{"head_dim": 32, "bias": "none", "doc_mask": true}
MLP neurons of a small language model. Each row is named by its layer, matrix (down: output weights) and neuron, and shows model dimensions 0-191. Each number is 500 + 40 x the weight over its row's rms, rounded and kept within 0 to 999. Numbers have three digits each. A neuron's up and down rows have the sign that makes its largest values positive.
A block is one neuron, or neurons of one layer that tend to fire together. After each block is what it responds to, as a language model described it from the Wikipedia text at the highest values.

L3.down522:448508419564442521515439467472508526538578549503520507517480496514482411523525370564469451492511493499534488493489501457401531505483512454521488432493502510494521522493494528545486510484464554496410524478500429506445401508445547458534516506526475510427522410505496512456480480539464396505513534516568470470462462507535514439537587429533515514481498500493531501450549499520473511581474491539462514524516542511520560566538450496501509454451514474511489478409531509492528523491463481597484458566541517513536479541589433475504495472505524481534554517467557478558446549448482506527
L3.down544:498543490438527478508477467488540431421466548542513433566496531474503476454477500472541476497525563512489546443517450552496437553406483478477539470573474548558446468488567505525493493508449484468524529553502474571418539493451517463476580503457435493506536481535474479481560611514465497514490487420528469500538513525536423514510540503570468590466508530522491442511468540498542570481534499552441510479445413462561517440519488493436540502517473484538484507456537520486495540502486510504546421536511506544458521480491488583529490424462499418532484516552553437530479546519456518511
Description: Mid-pattern tokens in structured Wikipedia text: unit pieces in infobox density lines (the / and s of /sq mi), inner pieces of field names (Dem-ony-m, Nationality), ISBN hyphens, table pipes, "pp.".

L3.down142:495564509561493548519549521501500486470453429464509550537498486525522524479548529491499614511535462521536517402539468471525482499433547509451545557442575496491527494474530528442516484505507480527544458521484460544448559584486499477492498445458504563496514430610526489498497532470480491505516509440455445490477487507530468506461411547487533506444566508556461505527449489500474501447361476526502462554494464475444483457538429518467465535498489461494480495533489437457478459540526498483565571529489546485546450574522507518512541481456516441599475569556460462477554509476489495448
L3.down253:491496504535487546567487437544439487475506508443556519457531476483458511588514588557578556521494503540579541502514480543532523513534571531496524507481454518499486477528529557470538518507516507560557496504504472566485521478485516493411446520489591463449422499548471477484527480515519492473446587533524510491492494480493454488411524557491454527445455508484507485578519516554441543485462503487564501580520516496443398522470474580452504560504552526533482491492447487516514434561519491542549562521488573531580465496557486483532470527497489536507478415521426541498471554535572485507
Description: The last digit of four-digit years split as 201+1 or 199+1, as in 2011 season or 1991–92, plus the "or" in horror or terrorism.

L2.down701:519448535444453484487511545492493487500497520502546473488489490467536488489511519398514525514541541528508521485492417571471498475516532504569527479525541441474491529507513541596483487410526481499491501460578485521453516514454497538570579569515480499469511530523499489496446479439480527459542553485598576495491464515448467454560530462493526498473485556478544500638528526419545443520493455469484458556459444448512515433509481556593430450514493499509456480498436407481524478512481509472524509468487454448516503410500466515504494516501443542450523592511464491449493475426460470533
L2.down705:501509508576475531546492510476503460413586474516491462498533538457581542425461474521490474419472520524497529463530451530469452500500493475527512469478494581446519536545561448489528507587490467525495539549546530518484519523467539471470512528537503439497519500485494481530500561503498535453487532419547539499462507472525494589455492516502595497600512517434494515507518493516538463431529524545467507487496472490579489509498587483546445543484513461565548601474431541455528490468512417526488506509513524460417519501517506568467529472505444592534481499574503391444485483524540512460
L2.down732:479438531451502523507542473518505469431495503557503439542475491503582535489490521461514563475482472548435497547529523464486478538527442470450548452527504552538467551529495492502541491574431438467530458451486542480550565600463498513504456505474523466453569588463459586501551466467540490474550505529510557506452447551445556467472488501499481492550520477511516474526593423465498492543537522469425471501510465558468569452522512470540435481466485478522452479449531520475487534560501556505568508534481537496457542544510490520520510410413477478511593487514475397440510490480499476498
L2.down759:493468455451475523510522520499460459517514472504518436499483455517564448519489425521490524490529523558509522531503502536436498488440530415587480546501475523539552487411464497499495491542436492481586440439475491485461522557526539524531516502492561523518524485519526534566528529487535548449484527415506484492485507480466511471517513416557515532434530476486529555652538530504604480472518502518485515469483479486476400481526478429501518513523548528498546545516487478477581398491470502474531525460498416481491484474526518599438517473482453549428550484511530487485514531522496392519
Description: Subject pronouns like It, He, They, who, which opening a new sentence or clause that refers back to the article's topic, mostly before was/is/had.

L5.down253:518455490504509516469489473541502524479502509484497452476583509551543488521497539538577522461499484498487492493529551499519483494457434489569406446447488514504479474478473449488578459424491448450468495497495460519462544510507473497497575527522563440528453532472449546454504517505506445419409446484453503483538418456601485480610550494517496502566494538529480406430469447462492524582517500538521433567516466457590482504506563452495481475469482464474535431540516521504514477453506484471505459477470535483515505475459541426435463475475463481516421511540515482591456538544490493536
L5.down262:477511508533511556507511547512500482548512413507435509583476485545517568494530467411564466544415467507417458401518444492515424510504551446432537553546502518526534474465563447571482526496552544422530505487514435458463529511479487509498509468484510519509547575497501430513494381527535496536541474535504521511525524526573489442433539558463536462490505514537420522392460545562519470491443498505568494495450518526535438516529482476483496492477580489456462497476483481512460533417485510445579482517499490473453521481501448516489486501486552492504478542467442551495482455509502500487
L5.down329:470502564447528432503501444514559487510496499474518473521472391461450502524486410449475490497508456451506507558489471487506462469569530491600460431472507530506480504442502544544548434474491442602579514480480519527538442496486512474495531588531543483556483477413500449563498579566553479500483473470497496542494481509466473379473496463528553490560444461523517521546517495504473472496492470557431554462523519508580508563492492509507461487476548567461527520530541487464538499507494496497502505513492514529549603517466480487481533512492449492517496600543459419510532439466497482438
L5.down485:443585521572607518558538426517460457445497452518556465515538524530522462494556471520487506511529525542493522522444454508509565428535535549461535440539466520563490486459497436552531523476531481541499495502409483480508448490522510525462581554521510529481476574479441538540493522485531477539455437579590568493525479550511501550467471545450532606474526439452458469473519510502438517544509531469503490426487477512497539526423473575526435511463450514609476481543493551571464503547520435512467586467483513474501508573471511508501506498521512491490503528485488524489468531499471511497
L5.down498:482543551490521532481508552444478471524470498480494514542492446532507485528592437473489458485473459499451456488554525497481431505496482489512484586437525474532518470498510482469507457515529454524551466459578483461508527492483511540494458522495487495480505483548478574537438507481499499496588514457519502464530520477478511521471442507559524475449419487481415502530531456502488461517572498548484537508507416573452497439555450520535512436530432513450575544431451535534505511463423490464482570554505507506629462627485533480473533515482510588463547483423480563524481496480481518584
L5.down534:491494461518515509479515445524450521448533459535520507570487530539520538461476556501499469495548565505512534528447500487492481434527498487455536530473449463462489515514566504485527567561518520475441548536534542459481516454463566520566560556474479530569504507458466535484556519471597487482429445433585483491451531576468491511576458515479434454537504473491479469402537522479432528475457537529484546497497514499442499589511489512494513498496424528520567473439517547549432485570506507469469453526499412488466533470520551558420467497428457436511486461501477480480451520408512474558
L5.down596:508508459509423573499516471438460424528465476503511402496503470447489507466449545495525477545489435524510538538471532464513468512493466498593485485564509556533499541555420503531501492460554519442507568582508532434527492478535490523465497502526492457516432584511512594537439521539536546546540458534585478550546481555508468495466487472559449549460413502429493477502524478452445504522516487517517613452491556504534519533487484539461548456515501507543467528485536520560525559572506488506538533458561588504572477489504521500494529484533449470451531538485469534575511520479511464453
L5.down611:506509476515599486519550536435487463550478512519467452568462542445539530464463505397463432506528515541532532538502418525488456547433534453507475412491539497542531534506478465488529554544521533486556503429481450527523505497475520494517467554525506490549548565467477526467479454495496471470520521512478518490425473559510445393450551484521561441522493506543460506553468505491465477400579544497506615490476522499483493499510522514581500469511476529525530443503448498572524515458477504515455480408545502515469567524524530489561462486555453516575451567528492513503466438525519450474
Description: Tokens at or just after an opening parenthesis, such as N-ote, Japan-ese, known as, years, date ranges and party codes.

L2.down75:508441515524388485454463526511430447466409552478484495472523481465483507493511519525507538548493494519517439500520551489493521518567521508515495526439497487498544543540500510398472458478474557496513503495501515495418510476544470517493500523450491529536526429468552545556503560469463446510555535492526550508504506493622490480475470486386475518539526516544439530538561513477435526438511500475444548507566460494442432455502426435565484571487534527458528458493440536510457497510530409410429507450523542514500481457455538521544493516463534490434491465549557501500520555493451529549
L2.down81:484526509470496528528468483455484481489478505521519528405533493497463582585496446501490444466498436466493466453489464456477484531520506488521487470537523460577554452524544481476473493443521477522517531506498452485453507451471461513491506461496443520576513644505506431566510468518456504484474434497538501518479566490478521581411542471483464474512523476532481505475490479429490506502552475485574548552506484458552470434479477479569469494497513457501454451431434470452473522534474521439514599553454587474442449457508511554493476511503624546470477438509448518512548535571539477503
L2.down88:467512615460471484527602483526572574584480523471526452571539531454445501487426544550510500486492537527519516453412564505479464534488569504578480468461527530546421476522467548474567419559545551536458510444550545519485513440540478459480551473453526448521475500532485503502467505554517523559456507494531492536538515515489478558463544540492435522456478528494474473505530445499512531480505466525549467476502507431502449431542462493443519484521525489488510516558497550516470539499544508391499475457579519466495530468442520546477508506523549391440484484522508549490509523542447495475
L2.down440:538454561459530532540582502572538418511452496527546511537527437500535477462523452509498515465508497453465495467501504510475510488492552525502537516536549431489396426477545502502551484514532510536499506433501455507485566481497481470470509500496487500466547533473549585508462453477526456537503531536536532520472470435566486515477535576447494518449497461484412545690568484492468503513488559528442508475437525478545491468539430498546421428528557534479523479502428505468457500491505538464527491509505528491495446439560522563486565518528458479504481503565480490498525470536512514573
Description: Final digit of a year after a month or "In" (June 2009, 2017, 2022), and final pieces of split verbs like assert, explores, depicts.